Part of a small language model's weights.
Architecture: LayerNorm before each block, rotary positions, untied embeddings, attention and MLP in parallel.
Training: 150M tokens, 8661 steps.
MLP neurons of a small language model. Each row is named by its layer, matrix (up: input weights) and neuron, and shows model dimensions 16-143. Each number is 128 + 24 x the weight over its row's rms, rounded and kept within 0 to 255.
After each neuron's rows, "fires after" lists the tokens most often just before its 100 highest values on Wikipedia text that the model never trained on.

L11.up844 [117  89 134 104 138 103 118  72 114 105 138 126 105 135 132 155 122 166 138  82 124  82 101 175 149  96 139  86 136 162 145 128 119  55  82 131 138 101 147 126 100 135 129 111 132 148 145  93 182 132 147 114 137 158 190 115 154 111 121 144 109 137 139 152 125 171 104 132 101 140 117  81 151  86 128 157 120 104 115 106 133 114 142 107 131 151 147 157 109 157 140 130 135 127 164 136 136  58 159 100 161 133 111 135 117 126 142 166 123 100 117 112 132 133 158 135  99 162 138 150 160 126 157 137 141 102 144 148]
fires after: "em", "00", " pro", " c", "ro", "a"

L5.up366 [132 127 133 113 150 137 140 118 109  94 132 106 114 113 144 129 114 131 140 124 102  97 174 153 169 134 130 125 160 123 112 134 120 122 110 135 180  90 151 125 139 149 150 127 121 104 105 124 163 145 111 180  73 108 137 163  96 169 140  79 143 125 149  94 123  45 161 151 111 117 112 129 138 108 125 108  96 123 146 125 172 113 154 134 122 116 166 148 147 144  97 122 165 151 128 131 127  79 139 137 102  86 132 120 113 139 140 142 103  99 107 119 169 141 122 133  87 124 143 134 129  95 141 136 106 148  99 125]
fires after: " (", " ", "1", ",", "2", "3"

L7.up315 [118 134 122  72 132 151 166 109 128  64 119 138 111 104 156 121 109 109 110  86  99  97 137 163 119 181 136 123 128 115 121 127 120  63 108 135 107  81 151 122 112 108 145 124 119 138 107 157 178 102 174 107 111 136 188 155 155 140 126  92 127 134 152 145 138 128  78 186  95  99 126 112 123 123 145 129 116 127 156 136 137 142 116 151 129  87 107 102 127 147 155 148 152  86 126 118 154 125 122 142 148 105 117 126 121 165 152  99 131 150 102 146 116 124 154  99  95 133 189  99 144 116 136 123 126 143 127 187]
fires after: "us", "ro", "at", " pro", "o", "ri"

L7.up773 [103 104 132 125 131 165 146  96 139 116 173 125 105 155  86 132 142 169 145 132 143 116 163 121 138 155 126  67 125 159  95  98  95 105 101 111 124 143 143 108 125  97 129 113 101 139 115 144 144 122 151  90 104 166 164 110 142 150  99 116 144 111 107  98 134 136 104 126 121  92 106  98  81 107 207 175 163 163 104 141 130 137 153 159 124 137 156 112 108 112 127 136 119 136 111 158 145 132 134 149 132  95 157 130 127 180 130 179 153 143 182 104 171 134 145 138 159 112 102 148 128 125 122 132 109 148 109 119]
fires after: "us", "g", "ac", "i", "-", "|"

L4.up4 [107 129 113 104  95 132 124  80 131 123 149 148 110 109 117 114 133 140 106 134 106 133 127 147 146 111  88 141 122 106 128 115 146 108  92 134 124 120 179 121  97 108 160 110 141 140 170 119 160 137 178 128 106 149 147 149 121 121 135 121 125 153 157 124 134  84 135 133 103 131 131 175 135  84 116 117 115 123 100 131  87 119 130 177 137 122 136 149  91  50 143 146  91 149 125  84 158  71  70 147 106 147 105 115 161 143 105 101 120 127 113 145 115 142 146 147 142 122 137 147 163  93 152 105 101 124 159 116]
fires after: "3", "1", "5", "0", "4", "8"

L6.up451 [ 78  59 120 125 135 138 122 169 141 138 157 120  90 111 157 135 151 139 113  72 123 106 158 193 110 161  97 117 131  99 115 123 141 145 121 137 139 101 134 128  97 118 165 117 147 137 168 126 143 152 160 144 111 163 156 193 172 137 136  95 104 148 146 148 127  86 133 130 112  96 137 108 119 146 158 142 113 108  75 124  77 125 118 170 113 115 129 139 112 119 147 144 128 144 129 103 151 113 119 149 100 108  90  90 121 152 163 149 112 127 142 122 116 111 156 142  92 165 111 113 150 102 150 115  95 143 142 150]
fires after: ".", "\""

L7.up661 [149 133  83 111 136 132 179 115 121 148 176 111 129 163 149 156 126  98  91 141 110  89 123 145 136 125 119 116 130  74  72 141 122 136 145 140 104 152 118 128 122 141 140 143 119 140 114 150 159 131 124 156 116 120 137 180 115 136 117  99  74 132 133 117 125  82 181 151 154 105 131 141 128  79 169 124 124 142 122 105 171 117  84 123 121 115 145 137 130 134 126 102 120 115  81 147 125 160 122 127  80 175 158 135  94 149 151 114 100 135 146  93 136 158 184 124 178 127 159  82 166 112 144 124 104 150 133 108]
fires after: "es", "t", "ell", "ro", "l", "o"

L7.up30 [133  92 139  84 170 151 155 122 142 125 131  93 153 146 164  80 115  85 142 109 110  97 143 166 144 137 113 124 125 133 129 106  89 153 137 146 135 118 126 130 126 113 132 126 164 118 120 133 162 138 146 144 124 128 148 118 125 114 140  74 112 148 116  81 138 101 131 156 160 128 103 122 110 169 134 116 108 153 145 132 143 131 103 101 139 115 175 161 186 143 130 147 130 125  82 102 141 139 161 114  86 121 124 163 125 144  99 122 143  76  90 116 115 123  80 149  98 170 133 126 134 149 155  91 112 161 146 165]
fires after: " P", " T", "0", " p", "1", "2"

L6.up724 [ 84  54 106 140 121 133 117 172 141 147 153 132  88 121 149 143 145 135 121  91 140 127 173 204 118 151  98 110 134 112 110 127 140 132 119 133 141 102 126 115 102 112 165 122 153 140 174 119 139 151 174 132 108 167 145 176 174 139 123  83  97 154 133 146 125 100 129 114 110  95 134 106 115 137 147 152 118 105  72 114  83 117 117 172 116 109 133 141 110 110 140 157 136 138 129  88 143 118 101 143 105 116  93  92 119 153 159 150 109 113 142 110 113 114 147 153  96 174 123 122 148 109 155 129 103 141 140 143]
fires after: ".", "\""

L11.up574 [164 176  97 107 168 148 130 140 121 117 121 111  78 138 162 141 134  76  82 139 117 123 161 130 139 111 142 112 144 111 157 139 100 123  96 133 118 147 128 112 104 138  93 115 160 121 119  61 148 129 164 145  66 131 138 124 153 113 103 114 145 136 142 173 133 112 123 155 139 121 111 119  94 134 195  90  90 114 125 130 124 124 108 148 104 142 128 142  95 126 139 118 127 142 123  85 130 134 168 134 142 105 104 143  76 133 125 143  80 159 108 103 138 132 108 132 103 144 160 115 138 107 127 121 126 164 136 127]
fires after: ".", "d", "ub"

L7.up25 [134 137  94  86 136 173 129 104 159  74 105 131 119 127 128 128 130 160 116  98 135  96 135 140 150 108  72 146 141 170 140 115 145  40 117 137 139 110 160 141 141  80 129 120 170 114 170 137 147 139 113 144 101 109 139 118 116 144 101 105 105 142 144 137 119  93  91 110 169 111 160 151 110 129 118 122 162 135 113  91  85 116 124 148 123 109 129 178  94 136 112 142 129 104 120 139 134  89 121 151 108 116 121 168 129 164 124 117  91 134 102  96 108 133 114 132 121 153 143 112 114 141 136 138 132 143 128 136]
fires after: " con", "ul", "ub", "on"

L11.up748 [119  56 140 117 120 144 127 128  82 113 134  96 128 118 153 155 118 145 135  89 124  79 164 160 142 163 125 114  87 125  84 140 136 135 104 116 137 101 143 146 165 113  78 160 129 101 148 114 165 108 110  97 133 180 145 139 124 131 134 148  93 173 122 118 154 139 126 133 108  91 127 151 140 132 123 150 184 113 104 151 121 150 147 140 134 142 130 151 132 119 132 148  57  87 140 147 157 150 144 125 128 137 152 156 134 135 127 160 111 116 168 114 125 109 138 138 173 100 123 160 125 126 116 117 117 117 143 127]
fires after: "g", " m", "u", "i"

L3.up663 [ 88 121  93 103 147 156 131 146 162 157 134 110  87 115 143 144 143 116 128  97 111 109 139 173 128 130  84 129 127 114 120 118 133 110  90 137 132 131 137 113 108 119 139 105 135 145 143 117 148 134 178 129 101 136 135 177 121  94 117 140  96 137 117 151 125 114 140 121 111 119 128  99 125 109 185 148 110 131  52 131  86 119 122 143  94 109 146 157 100 102 147 164 102 140 107 118 157  91 112 117 125 166 113 123 120 129 128 167 134 140 111 145 149 122 168 136 112 173 123 128 148 132 160 119 126 139 171 169]
fires after: ".", "\""

L11.up39 [109  86 134 116 177 153 129 115 122  85 180 118  77 132 125 100 140  80 122 102  94 149 117 132 127 152  97 120 138 147  99 153 151 128 127  90 145 134 153  95 134  76  85 128 110 144 131 143 126 137 114 144 134 117 134 138 121 130 131 121 127 159 130  98 150  94 126 161 135 113 121 145 120 158 143 124 192 176 115 151 117 155 102 121 134 102 137 151 126 122 117 131 136  80 126 138 148 139 129  62 180 108 119 137 177 132 121 175 130 141 125 128 163 122 129 135  98 145 167 156 118 153 120 130  25 149 125 136]
fires after: "en", "er", " d", " p", "ain"

L11.up362 [162 170 132 103 104 121 106 145 156 155 104 114 141 108 178 113 131  89  87 121 115 122 156 144 149 134  84 132 113 106 152 103 152 117 106 157 139 114 159 145  99 111 142 137 149 123 152  89 167 100 163 109 123 117 142  93 132 147  86 130 101 134 133 123 140 152 134 100  97 139 107 128 146  97 110 163 125 176 118 150 128 135 133 135 156 110 142 118 107 142 142 173 111  81 123  65 154 112 138 120 110 162 153 146 114 124 121 134 118 178 131 111  93 135 138 104 114 132 126 107 122 119 128 104  67 115 135 151]
fires after: " ", "1", "2", "f"

L5.up878 [100 114 100 157  75 140 103 133 128 138 107 101 126 141 174 120  81 128 140 106 166  87 149 129 135 166 149 100 117  80 120 129 139 132 112 157 120 140 141 129 148 100 134 131 131 114 134  91 152  90 114 136 137 157 185 138 133 130 166 119 120 137 108 108 130 130 117 155 117 129 137 161 131  65 132 129 164 102 139 167 143 151 167 154  44 133  79 157 135 155  98 126 120 144  90 152 137 143 115 132 112  97  56 134 102 116 135 121 167 137 176 125  89 108 105 155 159 172 106 114 133 109 128 140 111 136 123 130]
fires after: "ec", "t", "ov", " m", " ", " of"

L11.up627 [119 124  96 111 141 157 125 124 116 100 152  89 124 109 100  87 183 117 135 157  99 119 149 146 148 138 124 151 171 111 133  83 124 115 154 139 130 132 132 124 138 114 116 114 146 128 160 109 168 203 117 131  97 177 147 150 129 125  97 100  81 150 151  98 142  89 132  89 129 142 122 112  91 133 120 140 141 118 130 155  97 105 106 141 127 125 147 131 152 118 128 138 129 121  90 151 162 118 135 136 184 125 146 142 174 144 105 138 106 150 119  64 113 122  84 108 149 132 134 155 123 129 157 123 121 133 118 132]
fires after: " d", " con", "p", " p", "on", "ep"

L7.up259 [107 160 150 101 132 156 101 122 106 111 127 144 121  83 134  72 117 137  92 106 106 123 119 145 160 118 115 149 117  89 129 139 111 130 134 144 147  92 138 116 115 101 188  94 146 160 142  85 148 117 165 127 118 125 153 130 106  90 143  99 122 128 177 103 138 121 110 117 111 128 174 107 127  94  99 133 157 127 149 154 108 103 164 179 159 101 123 169 127 107 125 156 131 129 154  78 165  70 135 123 118 122 128 111 158 102 123 122 167 159 130 157 117 136 176 138 115 117 125 115 172 127 148 118  90 114 152 132]
fires after: "8", "1", "6", "7", "3", "4"

L6.up570 [ 75  71 110 123 120 142 119 174 137 136 148 119  73 119 166 140 149 127 116  80 117 110 157 185 109 150  87 112 143 116 117 128 142 140 114 144 116 104 138 124  95 108 146 120 141 150 167 123 146 158 166 134 106 150 154 195 172 142 133  90  86 134 139 137 128  89 135 123 122  85 147 109 118 143 159 147 124 116  69 118  91 131 122 166 106 126 123 149 109 107 147 140 120 141 124  96 149 116 124 137 102 116  94  91 108 166 167 154 105 136 145 119 123 108 153 139 110 168 109 111 162 116 158 116  92 148 150 153]
fires after: ".", "\""

L4.up814 [ 71 133 121  97  81 133 142 140 119 117 154 144 132 114 127  98 121 120  98 123 121 145 149 173 131 124 101 124 192 101 123 122 153 116 103 144 138  83 150 112 107 109 145 140 137 121 201 125 160 157 147 141 106 140 161 172 119  94 104  89 105 123 194 124 151  68 116 132 110 126 131 142 123 102 120 110 109 140 128  95 102 118 137 163 123  86 157 157  76 114 155 147 115 133  89 141 156  78  81 142 118 110 118 111 147 115 166 132 121 136 121 143 142 146 143 152 143 147 121 142 165  99 145  97  90 114 110 111]
fires after: "5", "1", "4", "8", "3"

L7.up180 [123 113  92 127 128 182 137 121 103 130 127 132 144 109  93 132 129 149 124 139 114  90 130 168 117 102  86 134 170 102 138 131 134  84 131 122 148 169 120 141  89 121 129 104 146 142 176  51 106 150  75 130 123 162 150 132 139 122 132 103 154 112 148 106 135  99 147 105 110 157 162 135 101  87 162 166 136 168 127 163  97 129  84 101 101 130 123 137 138 131 116 140 112 158 163 152 142 119 119 165  72 140 217 107 130 111 141 140 121 108 146  95 143 130 125 121 121 139 137 134 134 113 165 127 149 128 137 120]
fires after: " L", " l", "if", "L", "ar"

L7.up523 [137 105 103  93 135 129 163  95 100  58 172 113 119 123 126 157 157 120 147 140  97 139 151 167 130 105  98 114 107 148 119  83  89 120 111 164 125  73 127 162 122  77 134 136 118 102 145 131 108  91 152 146 113 117 124 120 124 138  88 127  98  87 127 136 141 153 124 126 126  95 105 107 122 141  89 178 129 111 136 122 108 115 148 153 174 121 147 171 143 164 161 156 138  81 102  92 145 144 117 127 119 112 115 151 155 129 106 153 141 137 127 121 132 149  94 105  90 147 130 123 109 161 135 130 112 150 126 101]
fires after: "e", "om", "ro", " pro", "on", "2"

L11.up302 [116 112 113 110 129 156 144 164 124 165  94 150 122 114 104 148 125 175 109 122 106 126 156 149 171 149  84 114 133  74 129 137  72 122 149 146 123 104 110 180  88  94  97 154 132 123 113  68 115 116 107 107 163 169 162 130 138 137 117 119  84 126 143 160 145 105 132 100 126 134 166 116  98 132 149 112 124 143 111 108  99  55  93 154 161 137 122 146  96 141 141 112 131 114 113 177 108 126 126 144 129 134 122 146 103 163 138 145 123 134 119 108 166 152 169 144 154 167 171 122 148 143 161 150 138 105 103 143]
fires after: "l", "g", " l", " G", " L", "L"

L7.up402 [122  72 167 108 162 164 145  99  88 109 140 107 114 159 129 100 118 149 127 140  81 149 130 160 129 180  79  73 116 128 106 134 133 126  91 163 157 147 119 149 144 105 102 145 148 150 122 175 138 137 137  99 130 140 175 127 145 147 102  93  58 145 104 109 165 122 110 173 109 111 135 113 139 128 102 119 145 132 127 145 125 145 146 126  83 100 100 105 149  75 152 107 144  91 148 144 139 165 143 126  88 132 136 137 102 139 153 141 122 135 128 120 150 152 124 156 100 108 141 114 107 143 153 136 118 147 134 175]
fires after: "us", "at", "is", "ot", "en", "er"

L7.up482 [107 121 127 121 161 135 119 124  99 117 129 114 143 136 155 150 150 131  94 116 131 103 128 111 132 115 126 170 129 101 127 126 105 149 152 125 173 133 119 103 123 159 135 119 111 174 125 119 163 124 119 141 102 146 115 134 140 128  83 128  96 129 159 125 130 144 132 167 125 158  99 168 114 148  85  96 156 144 152 135 164 114  99 152 124 188 131  83 162 114  96 134 104 151  91 134 101 125 150  72  99 110 127  91  97 141  98 148 180 152 115  82 119 138 147 165 112 130 162 120 154 102 159 153 111 153  81 106]
fires after: "ar", "2", "il", "r"

L7.up455 [119 111 120 129 169 139 111 154 131 143 138  79 127 121 139 142 152 118 117 114  99 167 112 136 164 117 123 143 117 104 108 122 137 125 114 171 118 132 115 117  59 139 153 126 114 130 107  95 156 170 154 178 124 136  85 133 138  75 117  96 165 115 134  75 137  90  98 134 129 125 126 137  78 126 173 143  96 117 145 125 157 122 150 103 148  81 117 125 159 144 109 153 143 145 144 152 155 100 112 125 125 116  99 118 113 162  99 136 104 152  94 171 135 145 130 163 101 146 115 154 144 155 128 109 119 151 146 138]
fires after: " W", " w", " C", " N", " H", " St"

L7.up125 [162  99 116  66 141 186 147 109 102 149  99 132 120 134 152 122 121  93  81 132  93 127 123 144 131  82 139  81  99 141 133 119 139 105 111 164 133  88 113 144 111  75 132 119 149 149 140 147 125 128 155 176 104 128 115 165 137 123  85 137 130 148 177 111 159 121 113 127 130 154 144 124 104 150 132  97 135 140 138 129 123 130  86 168 139 161 112 134 144 159 109 118 109  78 120 134 119 147 139 100 141 122 101 126 103 134 146 128  98  96 102 114 140 100 135 129 122 160 158 127 154 115 159 132  99 115  98 161]
fires after: "on", "n", "e", "d", "el", "al"

L7.up561 [131 149 143 103 113 139 111 152 174 164 130 134 103 149 137 117 115  86 143 157 146 118 138 154 180 128 150 110 142 138 119  80  94 125  62 157 122 133 155 124 134 102 107  59 147 120 141 117 143 135 159 109 141 159 141 139  91 144  89  93 160 118 129 142 107  73 116 127 134  93 106 126 119 127 122  91 133 138 106 107 152 119 132 141 122 118 156 147 167 129  90 168 111 145 128 142 143 108 120 162 130  74 137 112 173  85 138 112 142 106 140 149 184 129 120 134 145 141  94 117 152  90 146  84 115 148 119 146]
fires after: "-", " (", " \"", "/", "ub"

L7.up168 [126 143 133 122 109 110 159 128 159 109 164  99  79 116 122 122 113 157 109 142 133 131 154 109 131 135 137 124 154  83  73 101 110 138 132 120 155 135 109 118 101 121 183 159 108 184 132 174 132 124 103 122 114 154 130 129 174 148  93  97 192 156 141 127 141 115 138 125 161 119  96  88 141 158 142 112  88  83 161  92 165 104 122 136 128 137 144  98 129 104 161 127 117 129 145 129 160 124 169 156 147 128  89 148 135 130 149 152 157 147 122  89 125 112 103 158 127 134  95  94 143 128 143 123  95 168 124 106]
fires after: "as", "al", "es", "b", "ar", "ap"

L7.up49 [148 149 152  64 129 132 133 103 131 185 115  84 116 136 142 121 112 102 112 111 141 129 174 120 148 119 129 149 127 139 136  68  94 129 103 142 119 101 151 140 173  88 142 100 159 121 110 148 141 126 169  89  64 161 166 108 141  74  84 132 122 129 143 150 127  83 135 130  89 102 109 142 107 106 158 120 160 145 117  90 144 130 118 137 135 133 157 132 139  93 130 151 144 121 121 125 126 114 116 139 123  78 134 132 172 153 128 129 122  98 153 147 178 114 119 112 129 157 103 107 158 106 132 124 113 169 162 137]
fires after: "-", " \"", " s", "\n\n", " (", "\n"

L7.up940 [132 113 119 127 123 133 150 102 150 154  90 127 112 122 149 105 177  57 121  98 119 135 118 149 147 129  85 117 114 143 126 139 127 119 136 185 110  96 121 131 112 100 124 138 156 129 146 135 133 176 174 124 118 143 114 142 140  98  85 146  92 163 174 153 127 130  69 174 169 103 132 128  94 115 140 142 151 124 137 110 119 147 151 127 158 153 115 113 131 117 162 136 136 105  95 144 150 122 111  95 145 103 128 104 134 127 107  79 117 137  68 107 141 126 110 127  86 185 148 110 130 113 126 140 147 136 119 145]
fires after: "on", "e", " con", "om", " le"

L3.up333 [112 125 153 169 141 137 144 104 130 114 151 136 107 117 106 156 151 121 194 133 125 141 126 141 117 156 133 107 118 117  88 133  89 153 125 135 161 114  91  88 123 161 122 111 171 118  62 154 123 143 106 107 128 150 138  86  91 126 121 129 115 105 130 114 100 145 134  98 159 122 152 119  83 147 109  65 120 106 136 114 119 122 114 115 140 134 105 149 113 116 108  80 129 124 112 123 230 139 132 121 138 147 123  62 100 150 120  72 120 113 104 186  84 123 133 154 144 116 155 132 151 116 157 132 166 127 139 168]
fires after: " ", "t", "ep", "ri", "c", "r"

L7.up369 [137 152 121 100 118 143  86 128 117 116 160 154 104 111 135 132 173 150 140 106 103 128 100 174 130 112  94 138 113 127 134 125 149 106 136 181 144  68 156 103 105 113 193 134 123 152 145 104 111 127 134 130 151 130  78 173 136 138 117 111  85 109 148 127 125 159 117 108 144 112 131 137 123 124 117 146 110 151 134 109 102  98 152 153 189  97 116 118 142 163 151 147 127 112  69  70 136 131  95  94 122 134 108 126 133 146 125 121 150 145 146 115 118 144 110  95 100 126 170 104 146 111 172 109 126 134 166 127]
fires after: "e", "9", "1", "2", "o", "ri"

L11.up35 [122 162 130 108 131 123 101 138 142 165 156 114 161 127 146 114 103 141 102 122  93 127 153 132 157 138 127 141 123 103 111 170  76 134 165 134 142 106 139 145 169 137 125 127 113 145 105 124 170 104 125 156 115 113  89 192 130  82 144 137 102 122 106 114 124 122 120 140 156 113 138 114 143 121 137 110  77 152  99 153 154 125 111 105 128 137 125 153 158  95 101  92 187 134 141 120 137 112 156 119 125 141 147 124 130 120 145 176  63 113 144 143 164 130 149 158 113 129 102 117 157 115 135  91 123 168 119 114]
fires after: " (", ",", " th", "h", "B", "L"

L7.up880 [115 127 115 156 165 125 122  88 134 152 100  90 118  92 128 108 117 126 144 121 123 122 135 143 168 100 117 188 160 113 154 128 170  95 142 157  99 118 131 129 103 132 178 137 151 140 149  86 161 129 126 137 126 129 114 139  92 153 139 120 132 122 133  78 116 105 132 114 135 126 134 151  95 101 134 142 113 172 126 134 123 133 148 111 159  82 123 114 113 184 100 146 120 105 102 140 117 130  95 146 116 136 123 140 130 108 120 134 128 145 106 152 149 123 148 102  79  92 119 119 158 148 182 141 122 100 161 151]
fires after: " on", " W", " N", " E", " F", " l"

L3.up328 [125 146 103 147 122 110  99  99 123 104  98 107 136  85 105 117 154 149 140  83 124 118 123 126 111 110 137 149 111 142  84 121 106  99 102 136 171 186  97 131 145 105 136 128 167 143 142 137 140 135 146 122 136 144 159 124 136 167 138 106 156 148 143 109 105 127 154 151 175  94 137 127  55 154 135  93 158 116 108 129 118 160  79 121 131 115 144 141 120 163 122 188 109  99  87 120 165 172 117 121 119 158  98 126 144 168 111 133 140 101 140 147 110 154 131 117  89 113 111 136 129 120 144 124 153 128 148 132]
fires after: "1", "2", " ", " A", "um", " for"

L5.up569 [ 78  97 179 162 138 143 102 149 114 109 103  83  97  96 120 107 113 124 172 109 130 120 123 133 134 133 135 147 140 143 139 126 112 107 146 115 142 154 165 119 124 120  71 102 125 163 157 162 138 138 220 137 175 138 118 126 119 140 155  97 151 118 153 141 128 150 135 127 138 127 102 164 109 173 148 132 144 141 127 127 122 131  93 116 165 151 174 158 124 147 129 141 123 105  88 142 136 125 109  98  79 123  96 118 154 138 107 133 126  73 103 139 114 161  96 111 122 148 100 110 127 120 144 141 123 123 159 150]
fires after: " |", "2", "1", " al", "f"

L7.up126 [149 143 112 107 146 133 108  96 122  85 118 126 166 120 126 109 133 190  95  83 136 117 141 154 114 150 123 129 154 136 145  86 109 103 127 115 105 133 152 167 133  98 110 119  95 136 175 109 147 133 122 121  79 142 136 100 150 115 142  87  68 129 156  98 179  98  65 147 151 171  92 152 103 148 107 115 147 118 136 111 120 118 127 136 111 131 149 136 124 138 168 122 131 142 114 132 169 129 121 121  95 102 130 141 138  97 109 160 177 127 165  68 102 169 138 137 138 120 125  97 143 136 170  78 120 109 103  99]
fires after: "ac", " p", "u", "ec", "ar", "p"

L11.up734 [113 150 117 148 152 155 121 132 159  99 125 119 124 149 136 127 127 116 139 153  79 177 162 144 129 139 119 115 196 118 138  76  71 141 123 112 141 151 104 132 131 108 124  92 112 103 124 127 130 168 134 140  84 140 126 169 143 126  75 144 137 153 146 153 141 129 118 136 121 159 118  81  77 129 135 118  89 106 127  85  88 136 146 142 138 111 166 112 169 132 166 138 133 141 111  82 132  90 136 118 123 121 117  99 150 122 115 151  91 105 113  99 134 122 135 155 114 151 119 145 168  98 164 138 144 140 147 150]
fires after: "r", "er", "k", "all", "ad", "d"

L7.up84 [ 92 120 103 112 154 128 152 163 139 151 159 157 109 131 159 126 121 148 112 120 101 156 100 127 131 118 119 124 107 134 128 152 155 146 122 120 128 144 165 145 136 104 156 109 210 158 109 127 119 123 173 122 118 148 157 122  81 116 107  88  61 143 159 160 123 113 128  97 129 105 137 101  93 134 123 118 149 148 132 128 152 119 143 171 144 114 127 137 149  83 108 139 120 168 114 137 155 133 133 133 166 144 148 107 154 111 146  97 132 164 129 157 200 131 143 100 133 103 130 106 151 141 144 113 104 127 129 114]
fires after: " ", " re", "5", "2", "3"

L5.up715 [148 117 134 125 114 133 101 175  90 140 128 104 133  79 186 121 114 121 116 158 137  82 141 112 134 145 162 144 130 115 122 122 111 154 150 133  97 122 129 139 117 141 146 128 170 113 103 137 154 144 129 141 147 161 108 161 119 136 144 117 111 135 136 152 130 106 161 105 126 170 117 125 168  62 160 110  76 140 131 133 138 155 109 112  96 148 159 121 156 155 118 115 106 148 108 149 123 130 137 146 101 156 106 175 176 114 127 132 121 124 153 140 125 131 115 174 162 130 130  98 146 103 119 126 107 142 105 122]
fires after: "ov", "t", "ec", "a", "l", " W"

L2.up407 [103 133 149 106 141 133 147 125  98  91 175 143 114  92 114 136 154 127 182 163 137 138 122 137 148 144 105 107 158 112 107 140  97 109 127 127 140 135 147 117 100 155  83  88 161 109  88 174 132 148 122 114 115 144  97 103  92 109 113 132 124 125 116 149 127 126 138  67 131 125 136 144 128 129 115 104 135 175 116 106 109 107 124 105 144  92 147 158 111 114 115 121 126 126 101 156 170 171 157 142 165 197 162 118 153 177 106 109 107 119 105 113 134 135 122 148 153 101 173 122 122 128 145  73 156 132 113 120]
fires after: "1", "p", "it", " ", "r"

L5.up108 [134 136 146  83 135 134 113 164  77 150 161 195 121  92 129 157 153 143 130 153 134 148 135 124 114 124 127 132 139 116 101 153 130 118 130 133 138 121 133  88 102 123 116 112 222 152 111 164 132 122 112 124 155 160 121 139 121 127 118 156 120 142 129 120 134 138 153 122 133 133 128 100 126  98 129 118 103  89 120 156 158 121 137 123 142 122 139 121 147 127 123 110 138 157 131  74 169 112 116 132 126 131 129 107  98 130 131  93 130 114 123 140 163 151 131 179 170  81 135 185 143 125 119  99  93 126 159 153]
fires after: " ", "\n\n", ","

L7.up420 [ 84  97 131  87 135 128 120 119 122 174 165 115 134 138 129 132 168 100 149  85  88 132 117 178 139 145 143 102 134 153 106  67  94 136 109 143  99 134 145 132 146  92 120 110 129 119 148 151 165 108 178 143 100 151 166  94 108 119  89 126 148  98 102 124  95 146 109 126  82  77 125 129 127 157 132 190 123 128 109 115 122 121 149 146 154 155 134 124 146 147 112 141 165 101 109 118 145 142  94 131 136 104 132 132 144 101 106 128  92 100 173 150 147 143 127 161 116 125 124 125 129  95 123 102 118 161 151 155]
fires after: "==", "\n\n", "e", "-", " ("

L11.up596 [104  96 110  99  92 150 104 102  93 101 144 146 142 105 142 100 122 133 116 149 139 126 148 129 115 144  74 131 176 128 128  87 110 117 131 112 154 135 102 127 120 109 115  99 137 142 172 158 115 157 140 146  92 132 155 125 103  94 164 111  83 142 153 140 127  57 138 113 134 167 113 163 136 134 119 126 118 122 130 124  99 112 105 122 142 168 167 150 120 114 135 173  87 131 143 132 131 127 113 174 123 118 101 130 133 107 116 103 163 112 165 110 138 114 129 158 157 132 175 157 146 110 148 135 108  97 125 116]
fires after: " f", " com", "p", " p", "st"

L11.up409 [ 90 155 135 112 176 185 143 126 102  82  89 123 118 111 134 122 149 124  94 107 117 115 106 149  99 163  98 101 152 126 162 112 104 125 157 131 139 109 109 154 139 157 102 157 105 113 132  93 124 126 149 129 171 134 129 173  92 131  90 138 120 118 126 128 128 113 116 166 118 142 126 120  84 113 144  70 161 114  83 110  96 119 166 132 119 148 103 133 147 131 148  94 147 138 116 144 148 112 144  92 159 103 122 104 112 146 118 171 122 142 111 131 166 156 145 128  93 144 144 156 131 166 191 129 126 190 143 132]
fires after: " m", "on", "g", " l", "l", "P"

L5.up31 [102 101 158 133 152 136 152 106 146  99 145 142 116 113 122 121 153 102 145  85 148 108 130 145 113 186  93 150 133 148 132 141 125 167 124 128 152 115 142  99 138 132 112 118 126 113  65 147 123  88 111 119 159 143 138 149 123 131 119 104 124 106 111 120  89 129 166 135 122 126 142 127 100 168 109  91 132 104 112 166 139 120 127 135 119  97 117 152 130 128 103 102 124 166 159 131 183 124  97 129 154  89 162  88 130 145 126  59 141 126 135 150  96 119 155 171 144  92 103 200 128 132 135 146  92 103 174 156]
fires after: ",", "\n", "en", "l", "Q", "ag"